MLP neurons of a small language model. Each row is named by its layer, matrix (down: output weights) and neuron, and shows model dimensions 298-425. Each number is 50 + 10 x the weight over its row's rms, rounded and kept within 0 to 99.
A block is one neuron, or neurons of one layer that tend to fire together. After each block is what it responds to, as a language model described it from the Wikipedia text at the highest values.

L2.down199:55 36 60 28 31 58 38 40 54 56 51 59 61 53 39 40 33 66 39 41 29 54 59 56 35 57 58 61 56 42 47 39 37 47 70 46 47 52 52 55 41 60 45 56 27 55 44 57 54 54 42 51 54 52 52 55 43 49 67 58 50 51 53 37 61 41 42 71 43 42 45 50 43 88 41 43 46 55 54 45 62 55 53 42 45 48 64 62 49 40 56 33 68 32 30 54 40 46 69 36 60 51 49 49 49 62 41 44 68 44 50 46 44 50 54 49 55 34 41 62 28 67 54 43 46 50 65 63
Responds to: Non-initial subword pieces that finish a word split across tokens, especially after prefixes like re-/out-, such as out|comes, re|ceiver, Manag|ement.

L8.down601:58 54 55 50 47 49 43 55 62 44 55 47 74 52 56 31 63 38 55 49 70 19 36 48 46 62 53 43 52 39 58 61 40 69 47 51 55 42 60 45 47 53 47 23 72 59 61 66 43 57 45 45 54 54 36 42 43 45 46 60 45 44 69 60 59 48 42 43 56 42 42 36 30 51 37 39 59 35 45 47 34 44 55 46 39 40 60 42 38 54 55 46 38 44 52 51 42 60 47 62 51 30 40 53 45 34 36 51 53 63 45 61 44 52 53 44 81 58 53 56 51 59 47 49 70 63 45 60
L8.down701:48 43 47 49 50 53 49 58 59 42 37 59 60 47 57 66 53 35 40 60 52 60 54 52 51 49 60 34 56 55 49 50 56 41 70 40 59 26 46 33 67 56 53 55 52 53 51 65 42 57 45 62 54 45 56 52 56 39 51 56 54 45 31 55 37 44 37 43 34 42 41 35 45 54 59 57 46 37 47 62 72 47 48 56 49 39 59 40 45 57 48 47 56 51 69 61 60 44 44 50 40 57 28 53 63 56 64 53 35 68 39 51 47 60 50 55 58 43 44 59 39 34 59 62 48 44 37 58
L8.down721:55 63 59 40 34 50 66 27 54 39 36 59 53 66 63 47 41 45 59 38 75 56 59 50 50 69 66 47 48 37 52 55 45 60 55 55 51 61 54 50 42 36 66 29 40 47 50 56 51 45 38 41 44 42 48 62 57 68 34 54 47 46 51 42 34 48 58 42 61 48 51 50 53 49 37 63 31 45 56 46 66 41 58 46 52 57 53 54 61 64 67 55 43 38 61 48 43 37 57 49 42 48 61 63 53 39 46 49 53 54 63 43 52 37 49 67 42 36 69 51 52 40 43 54 55 59 53 46
L8.down904:54 47 34 68 31 54 42 38 37 53 50 55 48 47 50 48 43 31 55 56 54 52 40 34 35 58 49 38 43 47 45 29 42 46 47 49 50 49 51 66 55 56 60 46 55 41 49 49 41 51 53 49 58 62 53 44 65 46 56 51 62 27 37 57 52 50 53 41 57 42 42 54 51 57 46 62 60 53 74 34 57 36 60 41 37 62 51 44 62 49 45 60 57 30 65 69 49 54 45 70 49 66 56 47 51 43 59 55 59 54 58 50 43 37 60 55 45 57 47 36 43 54 19 47 51 47 57 39
L8.down946:60 49 50 47 40 42 61 55 57 37 50 52 48 49 36 55 57 42 63 34 47 53 65 38 60 73 53 47 60 65 48 54 61 33 38 63 43 40 71 50 58 62 45 44 54 51 48 50 43 48 47 50 67 39 57 55 48 61 56 49 63 57 46 36 53 40 43 51 36 43 36 44 42 58 37 47 66 33 52 54 51 65 53 46 32 60 55 46 64 53 53 29 52 52 48 56 57 53 36 45 42 60 29 39 37 46 54 49 54 49 45 56 61 53 38 47 47 29 42 29 58 51 44 58 68 44 36 49
L8.down1033:34 46 30 51 70 45 50 61 67 53 28 65 36 56 48 51 66 31 53 65 39 56 53 40 45 73 47 51 61 47 47 42 45 56 60 59 43 44 57 57 41 62 43 50 44 30 55 48 53 62 59 45 42 57 64 63 55 46 72 63 44 50 55 50 43 62 59 55 55 47 20 55 46 63 46 53 41 59 53 74 51 50 76 40 44 48 68 45 66 57 62 40 31 54 58 43 59 55 58 48 50 49 53 44 54 56 52 54 48 50 42 42 63 50 51 41 37 50 44 47 60 28 67 50 59 54 33 40
L8.down1322:48 63 43 43 60 46 41 52 41 45 55 63 60 48 33 50 42 55 66 42 68 44 52 39 52 71 47 59 52 42 45 53 59 40 42 38 40 54 53 39 63 50 47 50 37 44 54 52 49 36 41 52 42 61 56 53 27 54 56 49 46 59 40 59 45 57 61 69 52 48 40 48 59 52 46 48 49 37 59 42 47 42 59 53 56 51 36 40 67 36 53 44 42 30 40 65 28 28 34 41 47 45 22 49 38 63 28 49 50 44 59 46 47 54 56 44 40 37 57 54 51 54 39 40 51 48 34 53
L8.down1412:54 33 48 35 50 65 43 52 53 68 57 30 63 66 49 47 40 50 60 41 44 60 62 33 42 48 39 42 49 46 53 48 53 38 48 36 66 49 53 67 55 51 40 51 49 53 43 60 45 62 41 51 65 56 46 54 55 48 46 53 47 64 41 47 62 59 63 70 34 35 43 52 52 53 64 46 53 40 53 43 46 45 41 62 43 52 44 51 71 68 38 43 56 53 36 65 58 38 59 53 49 46 55 36 47 50 38 60 71 32 51 63 61 54 54 57 44 48 64 42 56 53 44 38 48 72 29 53
Responds to: Final piece of a head noun that a prepositional or other modifier then follows, often plural, e.g. differences between, obligations on, effect of.

L4.down309:45 65 53 56 36 51 59 41 54 61 40 43 49 49 47 62 59 43 50 49 58 40 70 50 61 35 29 27 42 56 44 53 59 59 64 62 54 45 57 36 61 45 48 28 58 35 45 55 58 66 44 51 86 46 50 61 73 40 66 64 43 47 58 53 56 41 52 45 54 48 54 61 50 51 28 50 50 34 53 72 70 47 28 49 47 63 52 64 60 56 35 58 50 55 48 62 60 62 59 53 32 53 46 65 55 66 48 69 39 51 43 59 62 51 82 58 51 55 49 57 45 50 67 44 51 50 46 54
L4.down411:56 43 58 52 46 87 42 44 70 55 50 51 48 53 67 54 54 52 54 63 46 50 58 50 49 70 53 48 46 54 32 43 46 47 62 41 58 43 25 43 45 47 48 69 34 48 30 55 60 57 43 51 39 47 40 74 38 45 68 30 57 62 41 51 57 55 44 46 43 53 33 47 37 36 52 50 42 38 57 46 44 49 66 52 45 55 44 37 36 61 38 46 44 50 35 41 36 44 43 33 55 64 66 48 52 46 44 60 53 56 41 51 55 54 47 64 33 53 48 56 53 62 53 50 67 43 40 48
L4.down443:50 58 57 54 64 47 51 43 45 64 34 57 47 49 64 44 34 41 54 44 54 66 48 60 53 55 52 54 54 32 49 57 63 38 33 59 60 50 46 41 40 45 43 45 47 60 55 50 65 59 52 52 42 55 47 53 40 58 66 49 61 41 49 60 51 53 44 51 51 62 44 51 57 50 54 40 37 62 63 52 65 34 41 41 29 57 60 54 44 48 67 74 70 50 39 52 26 51 41 62 55 61 51 59 52 54 28 65 54 65 54 52 52 50 48 44 42 53 54 66 45 55 40 45 67 53 52 48
L4.down559:47 49 34 54 43 64 46 57 54 56 50 56 47 37 64 51 59 32 57 65 66 61 45 65 69 46 61 49 64 48 60 42 36 41 55 45 45 53 46 47 45 32 61 42 55 45 55 35 35 44 37 33 42 64 82 63 52 36 51 59 64 58 37 43 57 51 45 56 65 35 52 42 61 44 48 56 54 72 39 51 51 51 41 54 47 49 53 56 64 42 52 46 52 60 48 72 48 55 63 36 44 63 47 37 52 61 39 42 57 47 51 42 62 52 53 51 80 35 61 50 56 64 48 42 43 29 47 30
L4.down1307:45 46 49 53 49 60 52 57 41 46 40 54 41 41 58 43 58 64 55 40 47 49 48 52 33 44 56 45 48 54 80 45 50 34 66 59 52 32 55 62 40 56 36 46 45 19 52 50 46 46 53 38 61 43 34 52 61 41 54 65 32 53 51 32 37 59 60 44 48 49 71 34 51 43 43 47 38 56 36 66 31 55 51 50 44 66 53 56 58 57 46 59 33 60 52 63 43 49 43 46 70 36 56 55 32 55 61 44 43 51 68 63 55 58 61 54 47 60 44 56 60 50 60 55 42 42 40 61
L4.down1569:51 59 38 49 37 61 57 33 29 54 39 44 55 58 49 52 49 48 55 43 64 49 44 42 52 36 57 48 66 43 62 56 51 37 54 62 43 50 40 66 52 55 36 61 51 44 55 43 52 47 36 62 35 53 45 57 51 34 45 47 52 52 60 38 57 31 54 47 47 42 44 58 45 46 45 45 39 48 47 41 47 45 60 27 43 53 54 45 39 44 41 53 47 65 59 39 58 56 58 64 51 55 45 40 39 64 32 54 48 36 39 53 45 29 51 54 56 52 42 51 50 57 39 52 63 46 50 48
L4.down1768:51 41 46 49 40 58 60 48 40 60 43 43 52 38 36 45 33 41 63 64 36 61 46 53 45 46 56 49 59 52 57 62 57 42 41 36 65 39 48 39 32 49 23 56 30 61 67 50 44 32 39 46 65 67 45 36 41 56 46 56 54 58 65 50 45 53 57 59 51 40 61 36 56 46 56 63 52 56 52 53 44 55 49 68 42 45 54 56 54 44 60 49 61 42 48 54 50 63 51 36 48 71 74 36 60 31 57 53 47 56 40 45 71 48 49 52 46 31 45 53 58 69 55 48 63 39 52 37
L4.down1777:58 59 44 41 59 61 47 55 55 39 38 52 52 52 49 44 48 52 66 47 54 66 47 55 48 64 46 58 60 38 40 50 68 57 37 46 54 44 53 64 58 43 34 48 30 52 57 46 39 51 45 57 42 61 40 59 42 43 53 39 49 67 50 53 47 49 56 41 45 48 39 48 56 47 54 46 43 53 42 44 43 36 68 43 39 61 53 46 58 36 51 42 43 46 49 69 51 44 54 48 44 33 52 30 46 43 64 56 39 38 48 42 57 55 50 54 69 25 37 46 52 69 52 53 43 35 69 55
Responds to: Tokens mid-phrase in record or statistic claims, such as first winning, highest-grossing, most wins by a, plus slash separators in career stat tables.

L4.down80:40 44 38 54 29 46 47 42 35 47 50 45 43 53 40 65 49 27 46 71 50 47 39 40 57 52 50 43 37 39 58 49 48 50 35 47 37 50 56 39 53 60 65 44 48 46 44 41 43 38 52 63 61 53 49 48 33 45 45 65 48 39 50 49 45 18 56 38 45 49 54 54 44 69 50 58 61 57 55 48 47 45 35 51 52 50 59 43 63 53 54 60 62 22 47 58 60 49 41 64 33 55 44 75 37 59 46 60 57 57 36 43 41 37 66 56 31 30 66 51 47 50 23 46 48 55 49 48
L4.down164:42 55 67 36 34 44 47 21 44 51 57 54 52 56 66 22 46 56 46 48 43 36 31 67 64 56 32 45 56 61 51 65 51 43 42 40 81 45 55 53 38 63 50 46 55 57 57 46 75 57 50 54 58 55 46 44 49 56 56 55 53 44 46 51 57 59 34 52 52 51 58 62 51 36 52 58 47 49 51 68 44 64 44 51 24 40 55 43 46 70 69 49 41 56 59 61 69 50 52 21 38 65 47 38 43 48 43 51 51 60 46 59 74 29 44 55 65 41 48 52 62 51 55 61 47 43 45 29
L4.down316:55 35 39 49 59 51 58 34 51 39 54 39 45 37 51 52 62 64 35 55 33 54 54 73 32 57 64 65 48 27 37 49 47 44 63 55 55 56 47 51 41 65 58 44 43 50 54 42 37 52 61 55 37 52 52 43 32 41 51 40 59 60 43 41 38 51 40 67 60 58 60 38 47 56 36 59 55 50 54 58 47 53 40 49 44 66 38 56 62 35 48 38 43 63 55 59 38 59 45 42 52 38 54 48 43 47 57 43 51 58 48 50 53 42 39 66 29 35 38 28 37 57 44 22 48 52 75 46
L4.down399:31 60 39 53 55 31 39 23 59 48 48 42 58 47 47 64 52 47 44 55 39 57 63 37 46 34 58 51 45 49 42 47 65 44 47 58 51 73 56 46 63 65 41 53 51 65 58 54 62 45 33 58 56 52 52 61 52 51 53 59 67 34 56 62 41 41 52 46 55 44 51 47 48 30 49 70 35 37 69 61 57 44 44 50 38 56 62 54 58 58 48 59 64 52 61 62 32 59 33 45 42 27 59 53 61 47 50 40 47 63 52 59 37 64 44 63 38 42 62 42 68 67 47 48 70 41 57 59
L4.down448:46 59 65 41 23 47 55 58 44 49 55 51 40 77 51 66 63 44 39 51 65 73 62 71 57 46 45 41 51 48 44 52 58 51 55 46 56 36 34 64 40 43 51 48 49 47 41 58 64 57 56 47 46 54 50 53 35 61 67 42 58 50 52 54 34 50 32 61 56 65 49 41 41 54 70 59 39 67 58 43 54 39 43 45 51 50 52 53 30 46 55 31 46 58 40 42 36 44 34 42 33 57 54 58 65 49 37 58 38 51 39 53 54 68 36 35 56 61 66 39 40 58 53 66 76 40 39 46
L4.down458:47 48 42 58 29 68 37 62 40 58 49 65 68 60 44 55 37 67 50 64 57 44 53 70 54 44 46 47 52 52 42 55 33 44 64 52 56 57 52 47 44 58 44 35 49 38 57 44 47 32 62 58 45 63 48 58 41 37 55 48 58 60 38 36 59 43 32 35 32 45 52 40 53 46 73 61 51 75 56 51 43 59 38 33 44 64 67 46 61 60 56 44 61 43 43 61 27 47 50 39 28 42 73 66 47 45 59 65 46 33 58 70 55 46 53 64 56 51 45 42 44 54 59 55 61 51 54 60
L4.down924:45 54 63 52 61 77 55 46 28 60 55 48 53 21 46 32 50 53 49 65 65 42 52 27 55 46 36 39 55 49 65 55 58 55 65 36 58 33 60 41 43 35 49 48 52 45 26 44 46 34 53 47 39 45 35 54 55 58 54 40 38 40 53 65 63 48 51 50 57 35 46 52 53 49 61 42 40 62 46 57 45 53 37 44 51 53 66 45 40 56 48 61 65 23 70 64 47 50 40 48 29 53 55 60 56 60 40 48 54 53 57 61 57 44 61 46 53 53 45 56 46 35 61 52 75 61 38 48
L4.down1340:45 62 41 48 65 63 47 43 59 65 60 72 51 53 34 55 27 63 46 53 56 45 42 46 61 40 48 28 61 60 44 31 20 49 51 62 55 36 40 46 40 47 60 50 47 40 59 41 55 48 60 45 59 33 35 45 51 59 41 61 61 46 39 65 58 49 44 52 59 38 47 63 60 54 83 38 34 52 55 57 57 36 54 59 49 54 36 53 53 41 59 55 59 63 55 50 35 43 33 49 34 59 55 58 29 45 63 61 34 65 45 56 50 63 29 35 47 39 53 50 48 48 70 56 56 45 56 35
Responds to: Final pieces that complete a noun, often abstract or event nouns before "of", "and", "in", such as adv-ice, cess-ation, strike-out, and whole nouns like landing or creation.

L4.down14:48 57 55 61 69 38 35 65 50 26 59 64 30 58 46 55 63 40 42 54 44 56 37 48 63 47 55 54 39 64 66 48 41 64 36 47 50 62 58 52 53 65 54 49 59 50 48 59 64 65 38 51 53 41 58 51 57 48 51 81 45 65 54 62 49 61 53 59 68 62 56 52 38 46 39 51 55 42 45 42 51 67 64 46 54 47 42 50 53 55 33 60 48 60 64 43 56 53 59 55 55 36 59 54 46 35 43 39 45 59 43 49 41 45 58 55 47 70 57 59 40 52 46 47 31 55 55 58
L4.down91:48 39 58 61 67 53 45 56 64 48 48 56 33 55 52 43 38 64 48 50 48 65 52 33 56 45 49 59 59 57 56 54 42 41 47 31 43 39 53 60 41 60 68 34 64 58 51 49 66 57 70 61 56 68 46 52 56 53 46 51 42 42 37 58 55 58 63 37 55 58 57 73 53 32 48 43 52 43 56 29 71 46 59 43 33 52 33 54 53 50 60 57 58 60 64 53 52 41 53 44 48 40 63 52 34 26 39 46 36 72 61 53 39 60 65 54 46 17 65 35 36 43 41 51 68 40 56 34
L4.down534:45 53 54 56 60 52 38 49 53 57 42 48 40 30 46 51 57 51 43 53 72 47 54 43 53 55 57 54 54 55 58 58 53 57 43 42 44 56 45 49 42 71 74 36 68 57 37 42 57 66 39 50 50 49 63 22 37 65 43 73 50 57 55 61 60 40 56 46 62 45 50 25 53 43 55 48 47 46 57 23 61 42 43 40 34 40 40 48 61 47 50 53 49 56 45 55 51 65 50 38 52 43 67 36 56 44 53 28 49 73 50 62 39 56 60 74 42 62 50 55 37 61 55 35 59 55 39 54
L4.down987:36 49 54 63 43 24 43 46 32 31 64 32 34 66 38 46 55 42 60 41 50 63 66 43 45 30 63 45 47 70 62 78 67 41 51 65 43 49 50 73 56 56 49 50 61 38 46 49 45 49 56 46 40 42 28 43 67 77 31 43 49 67 47 43 63 52 47 29 45 62 50 46 55 49 55 59 35 39 43 44 59 57 50 49 46 52 55 56 46 43 56 51 41 42 48 39 42 45 45 43 34 40 43 62 62 45 63 52 46 52 64 53 39 67 53 39 62 40 38 45 52 53 58 45 41 45 61 49
L4.down1253:60 41 63 56 64 42 55 59 62 49 53 49 54 44 56 48 48 40 57 46 59 62 48 45 54 59 41 64 62 58 70 33 41 39 65 44 54 42 41 53 59 56 49 37 54 49 30 42 60 47 43 64 36 61 36 46 49 59 15 72 39 69 45 28 64 47 37 54 54 47 48 49 46 37 53 58 63 45 24 43 52 68 33 57 48 55 50 64 57 53 43 55 33 43 41 43 83 60 54 55 45 48 41 44 51 33 52 50 46 51 71 64 52 43 48 47 63 38 43 41 42 45 45 25 46 57 53 52
L4.down1284:56 49 43 49 51 50 45 44 43 61 35 46 36 48 49 37 38 65 38 61 50 69 65 44 46 35 61 50 61 59 41 54 32 55 61 60 57 62 54 59 57 60 57 55 58 47 43 36 62 56 53 46 29 44 53 51 45 57 47 52 54 66 52 41 46 43 60 41 48 68 48 49 43 26 44 41 54 38 55 49 66 53 45 47 53 41 59 60 60 66 41 56 51 53 56 53 52 51 56 36 50 47 47 50 49 39 66 30 54 48 48 35 59 59 57 66 27 57 48 45 44 72 62 48 51 45 52 76
L4.down1327:46 57 67 58 49 49 51 53 48 51 67 44 53 53 59 53 55 60 34 51 63 66 49 50 56 53 55 45 49 53 62 38 37 55 60 43 55 48 62 47 63 56 55 34 71 46 54 54 51 53 41 57 36 59 51 45 45 36 44 55 47 46 62 41 52 40 56 47 64 36 35 38 47 70 44 64 56 39 61 47 40 63 36 42 54 20 51 58 54 38 44 62 39 44 52 43 62 36 50 45 37 33 43 56 50 51 71 66 43 65 45 45 35 47 34 46 45 45 49 48 54 48 40 45 56 36 39 45
L4.down1470:35 49 56 55 62 44 32 41 55 52 57 40 42 62 31 50 55 55 38 55 60 51 64 44 48 41 58 34 54 61 56 55 56 39 63 45 50 54 62 61 44 57 39 37 65 51 42 59 54 69 37 49 44 39 54 31 64 63 44 52 53 71 44 56 54 28 58 37 57 60 47 43 38 55 53 61 52 46 52 46 50 65 46 72 50 42 64 58 55 57 52 51 37 36 60 65 56 61 53 35 39 28 61 57 53 35 48 42 35 67 51 32 38 37 42 52 57 39 53 52 44 44 49 49 46 46 55 56
Responds to: Final piece of nouns naming a person or group by role or occupation, often an agent suffix: designer, astronomer, defendant, musicians, visitors.

L8.down67:49 63 39 30 59 45 42 62 56 60 42 45 53 52 56 47 47 51 40 38 62 52 55 36 29 48 48 58 51 39 44 69 62 55 62 51 54 30 28 55 67 41 49 56 77 46 46 61 58 57 57 45 46 67 29 61 49 60 61 55 49 62 45 50 56 54 31 54 54 48 46 66 47 51 50 53 46 45 50 46 47 61 60 52 53 60 48 58 51 56 42 46 47 39 36 50 42 49 71 53 57 39 38 60 48 46 40 60 58 54 61 50 26 50 57 56 50 49 53 55 67 48 37 69 44 62 54 50
L8.down381:66 36 72 62 38 40 62 55 51 24 42 57 47 50 48 43 60 44 63 46 66 35 31 71 56 46 44 60 57 45 37 54 58 69 52 54 55 52 35 44 59 44 57 52 57 40 49 43 58 49 48 54 47 57 54 66 50 55 57 44 55 47 22 55 48 44 61 58 58 54 57 46 49 43 56 50 42 43 51 57 60 40 27 53 52 34 47 72 39 54 52 34 58 45 51 54 62 47 46 60 45 55 34 48 56 45 54 52 51 46 47 49 55 31 54 51 39 35 62 61 45 59 55 55 34 48 54 48
L8.down708:58 56 72 43 49 68 44 46 45 55 58 55 41 35 40 61 59 51 56 48 58 42 47 47 67 45 51 59 34 49 41 35 51 62 58 58 57 55 32 40 43 34 63 70 70 42 52 46 39 68 65 48 42 54 35 48 56 44 51 56 55 44 53 38 51 49 45 56 60 59 53 38 41 47 37 55 33 48 50 65 48 36 49 47 52 39 55 72 62 45 62 57 56 32 46 41 42 45 37 40 51 45 55 61 67 51 37 48 58 56 47 54 41 39 37 50 60 38 67 53 29 75 61 61 57 48 20 59
L8.down1048:52 41 46 20 66 43 14 35 58 54 32 63 57 34 64 45 53 57 60 48 41 26 47 57 47 46 53 53 61 50 61 60 49 32 34 67 38 41 39 47 50 63 38 52 56 55 52 52 47 42 47 43 43 47 44 71 60 54 41 55 50 61 48 56 41 45 59 36 52 62 57 48 58 44 56 43 47 48 54 47 64 47 41 33 35 58 40 66 27 50 59 61 42 34 48 48 55 59 39 58 62 59 41 49 53 41 37 43 47 55 63 40 63 41 55 47 60 45 51 54 34 52 57 50 47 54 49 64
L8.down1344:62 52 46 57 65 43 50 53 68 57 41 53 54 54 58 28 54 42 47 44 53 45 55 49 56 58 45 55 36 49 49 63 65 65 31 34 40 66 45 48 57 28 46 55 42 50 50 32 36 76 61 48 60 62 38 45 48 45 54 61 50 64 74 24 37 45 71 41 67 52 67 66 43 43 48 43 39 63 49 42 57 45 48 58 37 66 35 42 66 50 64 57 30 51 37 41 57 59 66 48 61 63 62 53 38 44 43 47 58 42 69 60 29 47 55 68 45 32 53 43 44 26 39 54 59 66 53 49
L8.down1392:32 57 44 53 48 58 47 56 60 55 52 62 55 43 58 56 69 49 53 58 40 64 57 32 55 51 55 36 66 49 45 53 52 50 51 55 53 52 59 47 51 57 44 42 50 52 49 48 56 50 54 28 50 53 38 36 47 53 61 43 74 55 46 38 55 41 43 35 78 27 39 42 51 46 54 57 59 41 54 55 32 40 50 55 47 55 42 38 55 36 48 39 52 45 45 42 65 42 42 56 37 47 40 33 47 54 46 59 52 51 30 63 64 55 47 47 59 46 56 62 57 60 62 40 39 64 57 46
L8.down1415:47 51 66 49 49 57 60 35 42 35 63 50 50 50 54 59 38 28 56 48 46 65 56 57 51 58 49 65 36 42 64 51 29 48 54 42 57 58 47 54 56 53 42 53 41 47 43 44 58 49 41 41 24 59 36 56 55 62 50 36 42 46 39 40 39 51 40 32 22 56 59 51 56 58 58 48 53 58 61 55 51 48 71 33 63 28 44 54 31 57 62 43 59 51 33 54 47 41 64 58 47 45 34 36 41 64 36 54 45 58 57 42 38 55 37 51 45 57 60 47 39 35 57 44 58 46 24 33
L8.down1785:71 67 46 58 57 67 56 43 52 61 48 44 40 44 35 47 34 55 59 57 56 59 61 35 56 31 40 43 59 47 58 36 69 53 59 41 41 69 56 49 65 37 42 42 46 50 55 47 37 43 44 53 43 45 53 47 49 60 47 29 43 53 52 45 70 53 61 54 32 50 57 49 63 46 41 58 51 41 66 48 62 41 56 25 51 43 31 61 40 50 64 49 51 49 60 58 33 36 56 57 50 45 45 44 40 53 49 56 54 48 64 46 59 46 49 52 58 33 34 43 63 53 54 59 46 50 56 43
Responds to: Numbers, ordinals and quantifiers in sports biographies and stats tables, such as 42 goals, 81 RBIs, most wins, first ten games, and "made his debut".

L8.down104:47 46 47 31 61 38 46 50 26 57 56 53 63 65 33 64 44 42 45 58 36 49 51 67 56 32 35 52 58 33 58 45 44 56 58 62 37 60 44 45 51 53 60 42 68 60 45 65 42 44 57 47 58 52 62 30 36 33 44 61 53 52 61 62 55 51 52 41 62 54 37 39 50 37 49 51 57 51 48 47 59 56 51 44 46 42 56 68 37 39 60 31 28 66 58 61 53 38 49 50 59 65 64 61 41 61 75 71 53 57 66 48 43 65 46 43 48 45 44 74 33 44 49 53 46 47 52 41
L8.down220:40 35 29 59 57 45 58 47 56 62 49 43 37 59 47 55 39 44 50 76 81 43 48 61 31 53 38 54 38 48 65 50 60 64 36 46 47 43 49 52 41 36 62 47 35 62 42 29 35 48 49 57 32 49 55 49 58 44 41 64 42 45 41 32 49 35 32 45 48 52 43 59 46 45 36 64 43 43 53 60 59 41 36 53 61 43 40 45 60 53 65 54 39 53 51 51 64 38 45 39 51 49 53 52 50 55 43 49 47 55 58 41 51 47 38 32 45 67 44 39 44 48 55 39 59 37 54 66
L8.down774:45 52 32 37 65 47 54 53 58 56 42 45 61 59 46 61 55 69 60 58 45 56 35 29 41 56 60 36 62 60 54 52 39 60 58 36 54 46 45 46 53 63 53 58 48 52 43 63 56 47 63 47 75 64 57 56 45 51 45 36 52 41 52 42 59 59 42 58 52 58 63 65 59 40 40 39 43 37 59 26 61 34 47 60 38 47 39 55 36 41 41 44 42 53 63 63 45 66 41 43 43 56 41 68 43 44 47 42 60 38 57 42 62 53 47 33 41 41 57 59 42 36 48 48 57 30 56 35
L8.down799:49 43 50 74 37 48 72 34 46 52 59 36 32 49 31 48 45 54 61 53 57 64 45 47 48 42 47 37 39 47 47 36 50 52 56 44 62 29 38 69 22 67 47 51 42 63 27 57 57 51 41 58 65 49 45 43 57 47 49 63 44 48 37 46 56 45 56 66 57 31 46 51 45 70 52 58 49 52 63 46 54 51 52 47 54 55 52 60 51 60 36 62 42 48 51 64 47 62 60 57 49 46 46 47 42 39 42 49 48 48 43 32 54 53 46 31 45 53 46 53 37 59 45 45 54 60 45 55
L8.down1089:49 42 58 62 28 64 61 55 60 59 35 71 44 43 32 48 66 53 55 38 43 66 46 51 59 31 49 64 68 43 55 57 46 54 41 58 65 48 45 43 51 44 51 70 55 49 32 43 61 52 57 44 39 60 42 45 30 48 52 29 36 60 47 36 33 55 30 37 54 52 48 17 38 62 49 35 33 56 60 41 43 25 54 39 63 53 26 64 42 54 56 34 47 61 47 30 67 59 59 42 40 48 54 53 38 50 34 60 62 43 57 57 43 55 50 51 52 49 41 40 43 51 49 57 47 63 57 36
L8.down1162:46 52 62 51 73 51 53 48 39 45 45 51 47 43 46 41 56 39 54 30 66 43 51 64 58 52 51 47 43 56 58 47 48 56 45 46 52 53 54 36 39 43 34 49 63 47 42 39 61 55 37 37 66 46 56 48 42 61 40 43 54 52 44 55 52 54 73 60 51 45 48 50 65 47 41 58 44 72 50 53 41 44 35 43 40 31 44 43 64 22 48 47 41 53 51 41 54 62 49 44 60 62 56 43 55 53 48 41 65 57 50 54 44 35 55 43 35 43 39 56 39 46 66 59 53 31 52 32
L8.down1568:51 36 57 39 29 57 49 62 40 47 40 60 47 48 50 52 41 55 50 50 32 58 50 52 51 53 47 54 69 44 46 40 25 61 48 60 53 35 41 73 61 51 54 45 48 70 61 55 52 46 43 63 47 39 40 48 61 45 39 35 38 55 59 59 52 48 46 52 60 55 65 57 59 69 67 51 30 44 58 54 41 37 67 41 70 56 55 43 52 32 42 34 53 53 59 42 55 57 62 54 38 52 56 42 60 46 49 56 50 65 45 48 60 43 62 54 54 52 64 46 49 63 63 47 70 42 40 73
L8.down1767:43 46 56 51 48 41 39 42 59 49 55 41 54 38 53 55 46 38 53 47 59 61 58 48 44 59 47 50 38 48 47 54 54 56 43 50 64 54 69 71 55 49 62 60 47 54 43 46 50 39 40 49 48 65 48 71 62 51 26 62 47 54 47 46 72 32 74 62 58 49 72 49 47 52 38 51 26 39 50 63 57 30 46 50 35 51 52 52 41 50 52 58 53 43 56 51 63 37 51 66 53 53 45 53 48 70 25 49 66 48 54 45 42 49 56 53 59 66 50 52 45 43 47 51 42 68 44 53
Responds to: Job or position title words, often ending a word split into pieces, right before "of" or "for" in biographies: member, Vice, Coordinator, Secretary.

L2.down1365:61 48 51 61 57 52 49 52 49 52 44 46 49 48 53 28 45 56 40 50 57 28 44 30 59 57 54 74 65 53 61 44 51 54 61 45 53 51 43 34 55 48 61 60 52 45 56 36 62 89 40 72 44 35 61 27 46 59 32 51 60 43 43 41 51 57 38 48 52 53 44 52 33 55 69 50 50 47 57 30 60 49 36 37 46 54 44 66 62 32 55 52 44 63 57 39 54 58 51 58 58 52 64 57 63 42 51 32 61 57 57 59 43 52 44 61 43 58 55 69 46 49 46 20 52 63 60 59
Responds to: Final pieces completing nouns for people, roles or titles, such as architec-t, Serge-ant, Mr-., gunn-er, Stud-ents; weaker on other word endings and punctuation.